MLP neurons of a small language model. Each row is named by its layer, matrix (gate and up: input weights) and neuron, and shows model dimensions 0-95. Each number is 500 + 40 x the weight over its row's rms, rounded and kept within 0 to 999. Numbers have three digits each. A neuron's up and down rows have the sign that makes its largest values positive.
A block is one neuron, or neurons of one layer that tend to fire together. After each block is what it responds to, as a language model described it from the Wikipedia text at the highest values.

L8.gate45:470522557528506448472493534496415431532456468491492496501577475541525574484511577569527543515508591547539463479502532437475472494439448461493500501571434494569536442517463513477531434466506465465474462533453552442457477547451474555522506429483512480489486450444475513492527497454501473495
L8.up45:545537497525432513464528483461504452509491509518510486502592496441523557538463436560532539532510553498393470517498522562488468485483454440452498445494443474480394517475535468438388444493519521499470541480480548398561479511423414501527516438463576468480558504579527527516486453549559455483
L8.gate106:457580531497568507489537499490497554497548475444472536572393517548486435535448578511521477469479496471533589539490487455482557510442501513468485571505538549510490519541537474481515500543485422476453505465547472483514481492541487504497569509426505526539483510516588486538489461452523475518
L8.up106:476488549499532463543502501512429459451496473524501503556448461463404508479396510494519500508501484549536497532439488532493600512459582529548527494537461492532478509524533552454509489539500473519429441515491481473441498464546467501543496505526466496474526528565536626506523529512467412508
L8.gate306:469549531506540429445490450518592500426514487535454480476520458512535487596490549575566515449460473566479493486457485465487458474547519448568549515487559517479542518459496459501518410565487568509479542529491431486468501474480531538483521457468541492526444506522570565541533473524495478468
L8.up306:520531473504539495446525505528474570450496545493459497476398530531438554521519478544497489500499510495491471476622520513482502490463429520549467504517520460526517536415465544473508512494549531493438559531529526522454492464464500543441480545520492553453528443394494517460570411459467446540
L8.gate729:465595510494502513525496532542446441482516595465525475546503454546495443439526520558452517517568475457470434429539549411459501465429526472505487519453504521521551505554445472491564423480495455459405488536517522467454403488488495566499496516531526515507530539476475513554554501483561468475
L8.up729:472513528501464477520592550452497549474439488460422421582522490575507528475553561503452543492473547470502543434434466479463513499393459541511496507538527529521534450473534461456510424450465418529463489481420464467510497564476489517514470551544512515486521452495516520465496559522489493426
Predicative role articles

L8.gate165:525523491573479494531540474512438498518449498560502463563469536512506549521475460567512472539476484452486531454493476438565516486477577482458484432491472499383493481530530472447511463539501488495529531462556512477536442538573469503496487579529503381478526495488433506475443509489529455483
L8.up165:513513500537452480540457545503497423485466563452516541501521501541456521473494497552461533512427565418480481541498500471528487409394442456469589534532481442439480455535522548443526545541481467480514462513487456470574568489496532474416483510508499528497541488526503494486403464563502458456
L8.gate303:506476606495521483542558455554439469592446501481573485446482479461508490508478458527455508500468564437519521541525494438505542476454472534551540522527465527474543451482519560518518507536475461561538549510453530536463495526545477388512446481460457511528485490560526556512481489468464595441
L8.up303:559520527513462536516485489515595519538508586474468509485494493534474509494480464560502524543413563451499493527562497497473498463414516488491550487522520519484615495482493543444433497498542510483534448495467580509567430504492481502506501524465505446587479470584486510513488485580532556484
L8.gate401:467470494498493428545496506454482497458519445520470512499442481471480516487513432540493504504468517502496535531554487443406486435454538588526565557568433458433495429509478544440485477523491587433491548487500536510492525578538512504485440554541502528450489495544525457581509608532538534487
L8.up401:506531585490479454539525490449515577474510532575509427432480538470432534465540497523512543550446518451499494475423446570539486484501526492528485553408523496538531518564547511478536552441494492554562569547503466518441483452445567507513505503535510443463514531516549495534442467431520504454
L8.gate494:479532553494503466534514500503552469539477492508551497486501496540442471506532484529511482531520574521461513529475489471483519499417525529534521509484523496498453467464582496468537498505498460540534516436511573545535479426411587465557492569447479487530524510534402555545514514482469511508
L8.up494:483539521547470453525504466501522483586480577447483455570518451468473456457472497466500505473526516437431597464554547467573531517541501457509497510526475532435471498523510505572531498517484551509427460498529545568550457502540486509433506522515570438517446491479493538430492465550496446531
Table row numbers

L10.gate723:456512515555506486492515545607505474525505462467569576599471445496479527491550378494496521493527516451526555531465412482495482537522521444485517557526500472450512494564527457523479470462451550601504515543522494516516521548505488498484542507463527466496526533527490433483482527520534433490
L10.up723:511510486508475447371471551542519527520541490487480499501535570528440533528402465491406507506445520477466438457453494494514464505516519524529545553449464565469563504439508512456489538477529510457483508452470538437472479483484520529509575484458542562477518504477457400502567421417521448549
Event-time phrase openers

L9.gate89:535455479532499491486415486519493473518432483516446513524497538589507538516528405458513436528501502486463567447489521449562492479405459482478557480524506458506537431449466440505506471535542534534549485466516443435532512525476564524516569558537501487539468444506512532459516507566530552464
L9.up89:513429466523434497494546510539502475548462529453557451499475593460477488547512455531492497522550536488528434502540454488558484536549512495511504424602477490534533529486515510471490536485556467487543537558561499522503516512432390454493515520543525495518538546488485469523527453511452478542
L9.gate156:511529480500494497528573506537486534487437507488531457525489525571493541486473558505520590485529503442530522454483543501529479442367479480460473540421515516466589476510567443477492444520471522463415526489491486461526449487439512473469503499534534444425504539489484469480429508527547371492
L9.up156:581542494451524516523487568506436556455507537457535500524446533532447518460475533445511469489572469470524462472503541459474527450440520447524504523465447626453521528511510475532554500496502449373470526518454468464529543523522428532468523540478563464485456528471406449519495526479478497478
L9.gate164:545559507563469498474452508579521485525459530548425483520467544518558555505443439495401467450447518548565503549481475539461590581559462454520541500507461503534533486440464486488490478507508526533520506518458551459496412522465505476513518430538454544377549575462551471529532532513506493562
L9.up164:474540549513527476516477565514481523508499523469493536406475488553575467467441497475454399505501468582564473417506506509494545506470556543491483434504520480501545447472521519506474472534542531457545528513441458530515478511573463577557510441451497454416394539522464461551511414509521440592
L9.gate293:491498489516489560442452518520491514528511498518519497590442516557511496495453478512445442426590493563516478501527477518529466454504448436521535521509490480503551494490518490535474506518510566430435534483542568419456510490481544573504426541476509457532519511476478456577497443416585520519
L9.up293:448494527488542473491504475550463473442526456504457495479481505506476502476499532512484424512550548554530531512509541487454414463545506495544484487473468424536502476428502496461481517545461547524475495493465481458549577454523479554514526443509545543613471473440494509489470545484588527418
L9.gate308:552493577451505439438479474456574646490441508431481520519460505578504534535453477435491520467479497504481539556572553509432465540479506552443512442541497513541574519506570494509480425557515490530477556545513515522478481615496535513552469452492476504500440487539488438489445476485500445466
L9.up308:532535519498485488465458492464552516466558510471498500474455510482433523445469521509460495464462599489534518517534559477516449468509463542531464459508504531449529456524498521433460521550512489559517512469418543475478466438515547535508543511523543522462504530482565516473475455494488509588
L9.gate341:548480494522551455499512553565475493513530508499528493507457431459418467506469497447521501483461523523453497507603540512623439522507401453515542516449493503536488475528508443505529473447450403473451494443480507552526487516492481504486473478545476511553508598506466538538519511472535533461
L9.up341:458502566550496489475542505474412415479535437560509447444484535487543523510450502528518508503483523526463450525498517528515536482507505529523511498481400479437522456583490448519502557457528480450497462505524484491480540482461496511483530485476603509515389459501424533470547480505478490577
L9.gate379:471520535480516583532511442507442502495560484484474492503514537537521446457503530489551573435481524466488533511442500505605601590519475437524452539545448521558434490478480509497492522575480481521421536452476572450477552513508500473598440489487442503461524538471523559512518522501450473557
L9.up379:465531555548511530418535522520452555494521447508565549515481544499473524521562597512541568506546555503512523532523544558518496614446490541479500509556441485462481457479515524497473507491447482490520535558543540499449496498504462431536435537487445580434483516477612528497527487464466493534
L9.gate391:479495561512562501552495552491501500499438547553467563517491529504596543544439517503486468433414551455560490506460474415510538459485464463486497569530486462530539419551465519516445478498487572540488508474439439481455537481555502518526524563481531476508532489489484496489426488473453460466
L9.up391:452451461486609498526472474501493534482507537463456502566467488556538467507462466473526528460471519454583542558532475496567491566461468487507477554483498514463541512407583450562452492522515529522582514542414477421470521520483535512549477485463443490514504481565522473529456532548465486416
L9.gate426:425473553481516552521500498516494563545481484499517514475455508586459442529462519470506437478442489442503546509469548530499466511448515489483511501439487567601528440506500449468445483480485424440449587544553494442477501434511566508564535524482520524500559503529540519508469548527483457484
L9.up426:511473478446470453473470494542500512541483508430488516518485535518492495535516509459573463557494480460524510544590503433507543547509496476493600481475555497447519473520412471518513492545462490483529480443489497460466441480472456558548433533485413505529508518475472487455521509527444565500
L9.gate439:448458485453484504530518526419510523543582574469527577472495526560452550527516387482480463486586492492487545518410514470487535480474513474492506482500577508465553506480478478505458482505565500556488463444513467491440530471514475590513503506501496443528479528579559529467456449428445487513
L9.up439:392605496537485468549515465478548461511498555540524516439448414545508567510484484406526487439425494514540552475493525501542494486557490464499476526442569425517452489451475484508431531573527497493523519459496521465495546519511519561544500525523557428528480510539558572510484511500511505439
L9.gate453:477487539499554540474472479531442451493485478481501466547490486500547430525531540549485480438530478469495437421480474494519514557527452482440422533555528510511555433448508477572463551532497468481504497497466556442557478545438464489530523406546491455588527484511491547446427568553518516503
L9.up453:523587538558514454510489478499506567506426494512468546469401483462504507570492548466478554468434586445463497478505513483474545525506484478432494492515458554589530495542474645471519543531459435504508507532490457420508490459467456536495526464457548494466493445502572480545488453543535428469
L9.gate535:412492475500500399427531509546461492498450434482503482492494493516446482470489586534467506458575577494555528541557586432512480575553466423463522477500408489499480476442499545465435445496479432448549450515445472470500485505483510456564469524524548531506495487489470497552512573462496582493
L9.up535:554459522519553443472511516451448513436441420483516506586575488427505467494423526490432405485471480514547481538522501499538469507497468492549517507550519473559484530520433477446485504503523515476466518457437580504595490478461484519511509547481574499503547492518508519529552502538451504513
L9.gate568:486577500528426546545560522468444569524463581455464566527501496484484515533518585512570457479597485502511534573533444522473446478513466469444532507544471488568492442502489522463527489514528518425430437491450477431477488520489518490463559478487506540506537514491503534513424457507536433492
L9.up568:482513519489424500494512516526507540449487499464566525465471522518547498558553542466570488507420488497476516561524541519566512465541418423414510491511458473446539511488542493470504590509530538543489474540461541454512461416436482500478426495552468469515564499534528451514504470466506486513
L9.gate675:482477579549573517508510533502525536477499626506505464476469534555486492501524529523491490496493486464449522512489548503468504476465465511472496452509528478561537541455560530500479511447433383489483484477488504513494456537498569486534507460496477487531552488449543516441560472510480496555
L9.up675:475548521531490542467525562537482551479488466453566514524539528554535542488494505492572512458488512461534506498543491608468481611445481468452552528525496480561510399526518474516414529517574470481452530484467485523502469483420428530499505490466502531434503562474471529516518489520481486552
L9.gate725:441522472511493434435531472503518532482546502538599508529479514515419501462498501429496464493475568487480534486449566463514481498459563474475550511529522411458493439493484527466535440555448440526480574519494625487545488461497559480527501473580427485551472484541513541495460509512492505555
L9.up725:477508504562491482408517504518491552449472538436503517480469517573492489467523496484485492468476449492548491454406530532534538469497509469485570446418566520560560461488481455430462422529463489521521468511470539489492508497443517483517521487515518535492510464549485417485447492518549507522
L9.gate753:484548468536526511506454493443429484455480503437502472456512463485493505579443543545525469504594439455517515461475533466508493438461509498531463484537548479507510445459436475523518456497539467525453536460450536500525468525513553517513475522513551513514428450529497470467512508437505531506
L9.up753:468546469533586472427541541459521449440500575498541485510507404490499473476475505532494439504529508430508561521512584439522547454521532485581500548614493516440507497503487544573546505538478494508449537485466455474473491432537506519557518519487510465453565499396537511455450535482492534498
Role-introducing article

L10.gate185:417529462513510471460512484522523498469555572445488487488532515523483536475488500498417485436421511481526538496452521495540505488503456495531515540467467564488530555488564494432498520512552390534531510477519511515486518463483490487479462508456466514516527515512483407458513453485548462513
L10.up185:497511488531480483560547497505553511482551515467506491467563483520439427498478500508457451479616503536508471589520613450554501518476416536475533528502509512473532481510540527456521468499466445501497484513569549514428535542469476561536502497548522572506518521523488395449535534509514494454
Indefinite article "a"

L10.gate532:455455508438511406547455520460549434542451497457509518467560451538481481411499449519546510576476509460551473498526472442473456491478528476534559517500517455523569509498521571448532519502485514480509453467437529506519452547485568528570553448486454449524514445490570536487505556518486521556
L10.up532:514503560559490447522510556496468551502451499467611444465480502474505497534567527451496500527499479486486521544469526542474477475417494521473512506539477506412419492537461561482483487452606482468571543453486543450522510554469435437512495513468462520581463462527468482500495533412503520467
Table-cell number endings

L8.gate309:409564552498531539464470485575488553438514594508515503512491529483534541475466455542477479468491443486413502515491500501535488514559484467559505570492464499500520490513481416466500506509515422528451527470485541459468520447481473496536489510511512502517504421460498486477490512508486516495
L8.up309:584390463569521548460483497504552612472503523459512569565578543526508448560498539511480550519511507505526392429536504454509490512445514520406556490466478570528516464534511536501486519495530479542516480456473552491460470518454534542425452518519377506448478529517506460492468489466531464482
L8.gate324:537527457537472534493507522547486495592478466479522476505507584472382484570494503543528568440481491492511537449453487584466531536474533497490529481503483497461433499510538565500465514455526483527468509523478529567521512548462572474412482465509478422473576446517589538495493508488508413501
L8.up324:500516517513530493475442515573456472490543483494509493513615578464420488554481485484582498437460539494543467507461576563523519507504560507498507540627503545409506471516480523543478512477499517480515523505474494446511458537443561397463570455475497460510476539495483511496488502447586485501
L8.gate350:462542517535427510483480559448472538534438454500507547446417482457502511526535485595470438531498485536591470468479519514498440469455510506506552485562512468508572484516498488511521471583517516465427513488525569549455516452593512437515584464524454581493448453534529494506506569521528542507
L8.up350:523512497506528500471501471574470592488468578456496518523516523448586503543458422587498453507443534492422536470499532450545496462542442484494552514560466488521504488457508470562479476530512473495484513549491498443512578499494530519483443507517499545511448506478524451494530505534476535505
L8.gate658:446580532523534488485446579461479484517551546520496533469518484506501468483530503568543524533543445497553471481505475497474435560546464530416466509598451509483524511556507495515561478500497488584508569498470536476514505496542492474535502495520513554428433520492507501570541520484532480468
L8.up658:494475495445550447450524525509486500489533486501512492482503518485453517482491475622517538571477507586437469504499434512478452536596432489496466455515534485492530506509492450503563479487527517544490491526542552491455555454484448550464561545480478561472490470517452428500535492541529530482
Date/period lead-in words

L9.gate11:500523522568522481518543558507493497529496526569527510522532508525436511504500508480504485530461526429483485479403493521479580477440470465519523468488472485438452584513520439502513505546456470451492481506489532564517497447516464517485444533523499482504502477577504494481414519449505517552
L9.up11:506548456510532545562543461470413524437530518506506479438520542524501465479489512486520490480507449501551471494527517571555500462504510489483490500473417497522494502532472465551533455501584467443589502536504450498525457502516553540514474473507549376483552526464506520469521509478531502485
L9.gate37:464468483438497553560507405503502535452447496487470503482571486480457458553507467525571475565559499494471510501500533539563429528497436488500491527486545486482543406520514515480506495457484473422483533503493593554471519488531558448518430511530525491461435534496491559486519513515504524546
L9.up37:451515494438525446525487490515472497491555524516524556452483472528491408542571537557471489558519458515566510534473518445481468514481504489493475550509483430572466516473505456509500489468584482495502516525477490572498496539515539496494502519527470492505512491441449527536614490547502504480
L9.gate45:441540465522464482532441488539536549522512518520501473533501534551469531461433552494512551551550480502493476595477566512469497493349569498476511500465448509508481515559599498450547493524524552391510548494496473468536468493534491559535502507510453469445506469456553552536538517428487498521
L9.up45:475478537504471467516539508467542504482474480543479445528560524522527518471498471496475561539457472507467487519447482557423535476477428443494509513474561561518444577565508501537534459486490586509567535486501424508510432543510469519534496451529448456455437536505546499600512474498505451528
L9.gate63:491526555565473502515506479525473564451484493526488481436502478515525533466413410585585490508531493523454481552423451548462533482504532515496522495547580472533516506470513420479510496555540494522579479505462563489517401528531472489470511461582474490495507431557479408541538457597481468498
L9.up63:445449520492537511533491504569487486397551470511516461485486492431515473461469519543525505538509526500482525446558468529531474469485490569564544530442507521524479596526547510489514590507545569492565490547561465521525475527508518507446449497533569505505459515575396498569466463500496602486
L9.gate152:531489462535592490474495492482521484477506469441519462583483560508446453533540539470460444511531530502413529535531420517495516551472467503432526422490498491512516441608499504471534518531570429509451484520497556511421536520478517451569496465550483523445530570535479464452462509373496474474
L9.up152:457434525507612483479477493453471422465528495480528503593466506590498529406483435538497493560498508516486493554483525479422483523469524438474515487436549488525542428502562477442477458492542451512453535577566576553533531565465559527528448577479541535480462533494487519511540545449502526515
L9.gate155:500498472532519484480514456485524512505488470537498588531460522520510496446509506587471540532489453472550498586482499494590447508511519460582471561502506535481528461508502550481517591402525525553539541476490590513472511527449585484462447548477508497548488498537463455501427497504529482445
L9.up155:499437499483489500482560488482511526462478488440561565492552536592512489520483459529494482491465528538447510546479545491534472514472498489484488523495531490491515483466553426460562500446473504440436512540544506525486472572483551570491447494501540524517554509481522513517552374474592507553
L9.gate206:440538537497493497478477505520504438461547494545494537501530561456503542476463487526513441541433578546447499526538444523479445533429525499531484574427471516427461505438490504538560545521496555519498539582512469518516484495517507475571404543523436508472506466567482550429474474512440531481
L9.up206:432483574446486460501456519462438544491508502411497491526445362517439552542499561530550481432546553485435450520471521419554522447548573549421565507526416464517492513491428569495436509555593503525531530521488551526482481508502521512472499509435514518527476547533532548484507476491516538511
L9.gate248:503507529516459484553495509501453493470478513538477511492518487442459502518511432486500498417506456491455488486455491488462493504522531470564518541501467459461473521558472562545506559566467495479485513491433502617467565531467435462443517484506557442518546470438433520506385520467533537534
L9.up248:552476509529530524497511495473510515516516587454435464485537545540489450494523544491510509519524524461519513573512459480477460491510445455535484504529460533510508526486425435494450556494533517513493530523483490533492499592507461399525471558478496463514474592438493571516472439469445531478
L9.gate306:511457496505492520486455522525498524535455453519493470502439549504432545529437512500502502507509562462461546633458451489502492542417529510441488508557519504472428525481564526496561532450500528503481494529512446428516529447545489480504449526486545448554479447468479533463499451428495471491
L9.up306:515543475560520472487521498445475533464520574489472478471467500500454505398450493541506479489476565391478455519461512495528528482510580519508511496633564492429506398484512504478491499479552444496494472453527500561458514505484519520461479504554548539438439490495451440480481519476539591468
L9.gate357:397573484512445440504546462452472568511420516450456465547410527489497505402561499549492504488447531460557597489503497465573549512493533482514522533533464516539502517520546527517521489544595402486597531523503559449452478445522483483541452502531546523535491503458543500474453495462541426503
L9.up357:516516573576480464442495495526458474445463456450451481506505504529552558530459550565510498464489539516513535412478546510494563471438557503485498518469472466498489430467438504530514552500465528452595488478545522541509580453500548520465517467507538526497524507504490516480510478527511480420
L9.gate403:499491543484520454433547504475615516504470445466456537463449498568526451416493507586528457577424594464453504542519458531547469506474484535508533629477486460485478500484494499506454488475545555481467570487527495499529544501450518510509490467553511536500486518588452556534465500457506491474
L9.up403:464509479497565531572507503522467489505472509520495526461477494527526452478518593535497462494469506564517499427463528485434486518481513441479513524511444433451503539496499539532547498441564488521568513527456508468480482477467585580463473550554545503480515457527444464499471488414521575499
L9.gate427:542454568497500550452511540472480448467505494563485518468463562460432544510522531493486562541459526501476425555526507530450545431540474515494488488461429492457525485497482463461429531450514500477567447511468522514454487539520513515477391526508443505447465491466488541513515434490498528507
L9.up427:447527545526532472522534503489472484451513498492551518494481562526535466452469502475541549437547525444522533522465480449533555494519426537492520538467509465480438463557540529555519518501456521614546491479485494561482510450475436492474468564485494506448377573536459529497529556521524541560
L9.gate473:508509555451463558516484527501502582497451518488488486470552509556493511422519504512522493479502496527533502503412460495460507520465430483569480530510497548504442523521542486489568534461560517535543539376465550472565515490459532485451455532530431476442533427534535544528528546526471521451
L9.up473:503536498534486494578468467519485469484472538499498469462518520487545531465455529541500549456500501506509514532444442469533426553488474507587496524478535511478455474489475505518515511455492430478529478521510491548474378508410474591478465586467469445529509497547479504464579494491484456486
L9.gate630:452486461497533511587549501491470486463498557524551465535450479609397488538440437508502495545471592529492476481505444514571467490547546536476520467480432498456505499525550480414493493469549518488467526588488502495508529457484496526502498491522509522502601527480402448505497469494557525502
L9.up630:490569465460485489481539467481482512454520546523479536535602515520494541575483536534474551507539559485497503540412600481430528475470549491465584522530495481458456517464510493485521495459501433555568608462527512504521430556527404523474531516560524467548468497500488556438454473478452482485
L9.gate646:447512500530524472474525464422503521452446509590474526485401489534468495441500507507508624537495532477503537439525536476553487499537522497500448438511431553486571470537470457528554550497482559457513530526498480456540491529473472461504479523561440534445535456464477479496567543528499464504
L9.up646:439484454449552445450470486504556484504500545491534551503488518512509464549570463503474549545517508491481512456466489543421455557538568473524476499538527473489476447454531482537502460476494539538498540528500445467608513521485511463510457533516502450434533506553538457529497447488504480562
L9.gate764:499554522524480501530442494521444457509573477497486501464488476505563471464526530507494541576444525521470558552476446539438560530486557498509501428548523465471494481466445447496452447493466530489491489516448566540505462481454502530416384542508425442446471449525496524463535479506537474566
L9.up764:570465559460550486524471492460506476611490489578530493448561466487503492548560542509477473482555488527482507477470450504504609455466469507518485507522494487519490537498506474451481540558515486501480460511479536468457470510505497484526410522537522490535481569591423540489487497554511482463
Row-number cells in lists

L9.gate70:493426519551536510447476480490491520459439500464549491507534514422522499540547492517516522539523490457526559551523496460448486413416564484458482478525541485522478527522521516484463480486584536511535517551501511509552557489535459417521471548466593501528524446462474563432501514445565492425
L9.up70:366477480486550564477459548469479579434509481558557470546512512478540546543495540456439444534599565544549514568570491479578558507576453514528439524514469532472447542488540548461524517537455477554440540536442507463510567502447518513459462486473455542398527522451510503540457505558473530462
L9.gate98:451537545519463502416442506503478514507395528399544559504468486501550490545501490453500498573463546411551483446494453457468463511516459486462524466470519484574489569505577503494494470444471426518528492523497582554442493480452465523427545484513502508473478465510533473592481458564474555508
L9.up98:460508540506528499458469512468551553457467477515569501548454509476461491500473469559568475553571493470409433577552495493520479527519431481544464548560478462506538553468574555538532513458497452588499553457502596514454471509427457495518512488509469497483464375499496539468487558516522520457
L9.gate189:521512504484495497505552494551556509555557447511480511484517493416484473498530490448532530468557532472423547513453530549518461534464495481541496507510451509506540486570475502569541449460507495563429524391489566508505483526582473510535515508525453464559498484491483522447472541465540540596
L9.up189:498520516488480602457556539486471448491517530525620498583513497520374516506570510511488528427548538497463505496483525486553503465513488476513510437478474484537465502495500494467456458459468507549429441501494446522427421495521425488537504557487524467444481511471479441552526472533496543519
L9.gate210:500503512477501481465488502530543488525515499483420568510531497551452484538463471425505457514545500516559500513487625500505495575485525491493399555427530524474506458512517592592552474526477423496492498555452527497507498499446495493559462446485422438494511508490515505529509503422536506490
L9.up210:447474499546472510492510464508521559491506502446449520550467471480530526489513510428524504569574467437434465515572517485491524456506473564476519400446518518501487429459519535467477470540538494532600531480497534481462463471467539532438459470467366406451553512530516516564420551573467484465
L9.gate261:505567505530508524549540487533480544471498466426475517551445490518565467526579472559514531491507518461411457555535494507507456548512478559538561463500532493498482474503542522509527580501519409504496473475486455477522545435494462524481466534488587539551480525509451458451554524546519529538
L9.up261:561566515568469548537444538554599546521509516425486475520475413582479539533549400491538537481557483549498534555530507446470470560453535488476573526491568508529446503543494507545472452538446547551450483511426492481451547457433481527389526493471519491518536530538501499503496504463461430444
L9.gate266:478448435487509488519489438502515434537512540504498502492507510503537562567498463498536483505519522476543491496475610511479505520524465454520578525514524464459469499529515444629544505501478542477556518489518554486436448508412428458504484422453567455565533488527495512508449468485598520489
L9.up266:473605527411508506426517522522514442495518481550499584462533487482515462516492497486529424478548497453529529453504490546416436564487521502525507489457533470472470466567487470428525467551518501538482459480525491512466504507440582521451487500508482486426431567535590520508487566559542495467
L9.gate268:521551472523497496500476532516554477550489492572556529585501484475511549471556439416475627482456528444404471590482534464542477500533502459473567535548447512498478459483511517499463448555540480521538526531493486524516466532533553472499498550470559454546477543598511458447487517534520534465
L9.up268:452503498506461482415450543554507516432460492521424510497428439549503485584550488457550444559515460538486465537510482543458383526482496450435483525480502552451531534555536561524519492479501539498496526510555538536479549485515475504523562433428525488415538555410566566598503428582558530461
L9.gate424:462527528463540457493542561528542484529425511499593463581546444483480570539514433531478454550503525510484474575578530560454504531532514475505582542515526508493488468583470552508451493456530513522520487508479521534474497503444506492505460484475475602469448471515493453568449424519515472546
L9.up424:473476584555468522534459464473535445459520509446557499495506558487595471539574442494510447553428494496481436396532570444507524478524466469524488478475559481558529462508486497545523492487528534487511480530437541560479547515445494478514433492547469500452464498515484452438537440568417476592
L9.gate437:464536487424489529498462560530544519544481555474460533522498507470491546510525501505521493426536490466491480520516469489490468513581493524463491543570419441493500511501488495508517490450419538528479531516414500533450555410505425452509569445431468478497470506516449541510464557513574526520
L9.up437:429554483526460486504527505529430535609480593485513541548429497479544574483538483462446515484515515445386469508521474500462529469575531504489527552454442535444515501462471487528485523480441533523481514490499500551479481515408443461525468458514472462490523491508449538536503499552545529452
L9.gate482:538493485528566554458583585518498482445467533540573539498471493517520473466562524526501535492490543441462517507517523450594435469460482483474429446506481490440497437507474494594464480566531451507479522510439568469543528478458598549497512532475498455533615527500473523473455512489517434496
L9.up482:536444520532533521488473492494465491503489470495494524472445480512485486437553459565448485524513509506615525490520532463485434454445501549542574457450470447481525512554513518582446535597473517523520559447512464505498458521391417452465519455452478484505545444500525559563456579449532498562
L9.gate498:483524554541504463457456539553500474463570514501468519512488528473498477505515481501507511519499499441509531497458490547539407451520484471534508506459482526518455497551568572502382517514457519467564536474514506532490451509572501418493576524515442500461521448493480480500531473487499477471
L9.up498:493544497556566469434415492491534445437577396471544538553481465511456523530470539534539449482531445545499507518483504524499525494513450501454503472454441477501499504489502463486489486500421522564423489543515534456522501535513452479473493472487465550504565560541487566542527491513470505570
L9.gate620:497473495585508541451496505522539490450447463487500489569422421502548458499584554519520504531489522496473570540562526423474567561453503503518550481500497436483465496508518484535390481544549503535466490571483483511568489531473505473533484517513428497552520494512485484507516491494550505483
L9.up620:519504447490488504433484533624531466532478576496564524453515514494451527549529463512493531591500445495482409506471573593468494514485459478523546464575495504452474510550468550529507465478529518603460549427511560550421454556503566536455472491495526550499432489480491504473487440526523489518
L9.gate692:480523569537504486510480506547492550465475543454492505471493476457565525528473444537522473509510497525432552514536426554514500527532560494485548521439511518442490523626549474522484490474497482536473477427492566412505519476509488473500569457486406491542510475508527543503465501487557531485
L9.up692:508506496448536495506500485491511494538511521382472505475492471547530491502521452534444501522533532449438550542530497470548437545478530443455542527519492494489462485520530505505436503530505520511512492582539521521462511552487519520454427527503519506477576483469423518437549494605522445488
L9.gate694:401552474512410512495467537449465538533444487479599476496525514392554526568544533489491426493451497476420459512473505443527513480504512474453443483513535556479461499512457527472443454467535556473501410485540514465508538496502498531492493535522480505486472533566511452550448511552554513399
L9.up694:499426455470398489477462528413567560549423446564482491523492512467521573512528403474528425502492517439547489443494516453514461512527477533514429480551454501482446516534437512521575550428399533443483447519560510494536557521526470521480452481495494538458504474471457436565557494567532456469
L9.gate721:428493495502507534495523454562421491455511489461543514513474547467502459578464498566544443501524597506545460550532584538493506468425567468544486518481488484531466445517475515577464505515542452482531460460516523443476479575493477517479506487497420510462449489496514447484551506432562521496
L9.up721:527488440540525524430482516558517440504498503505611471526507468477506556555633477557563544474535517438473486512482443508443480523470476468489565468444496480539471473479536505477481453394522456491527477471516497501510471500444502475479508494562445482448487593561523473517492518492499449519
L9.gate734:499559494559480508412506430487456411565493431549556523516463495521491544478579469462470442475514506505470573470519519496612409494476440511562456426509428543471502490532466459548522441511502489552560499543500511492467434494466527482457573474515490520449501470534533507541453524485516472494
L9.up734:442517536437543510527501458479512498520550537430537523455499512550527503465576511511514522484530551525587504506526550478522543581519446488515530553437505476545483518516512498476411545420475519518484502545489512435464469544529440471510473514505460499522516423534514490587502430426445497506
Article after temporal prepositions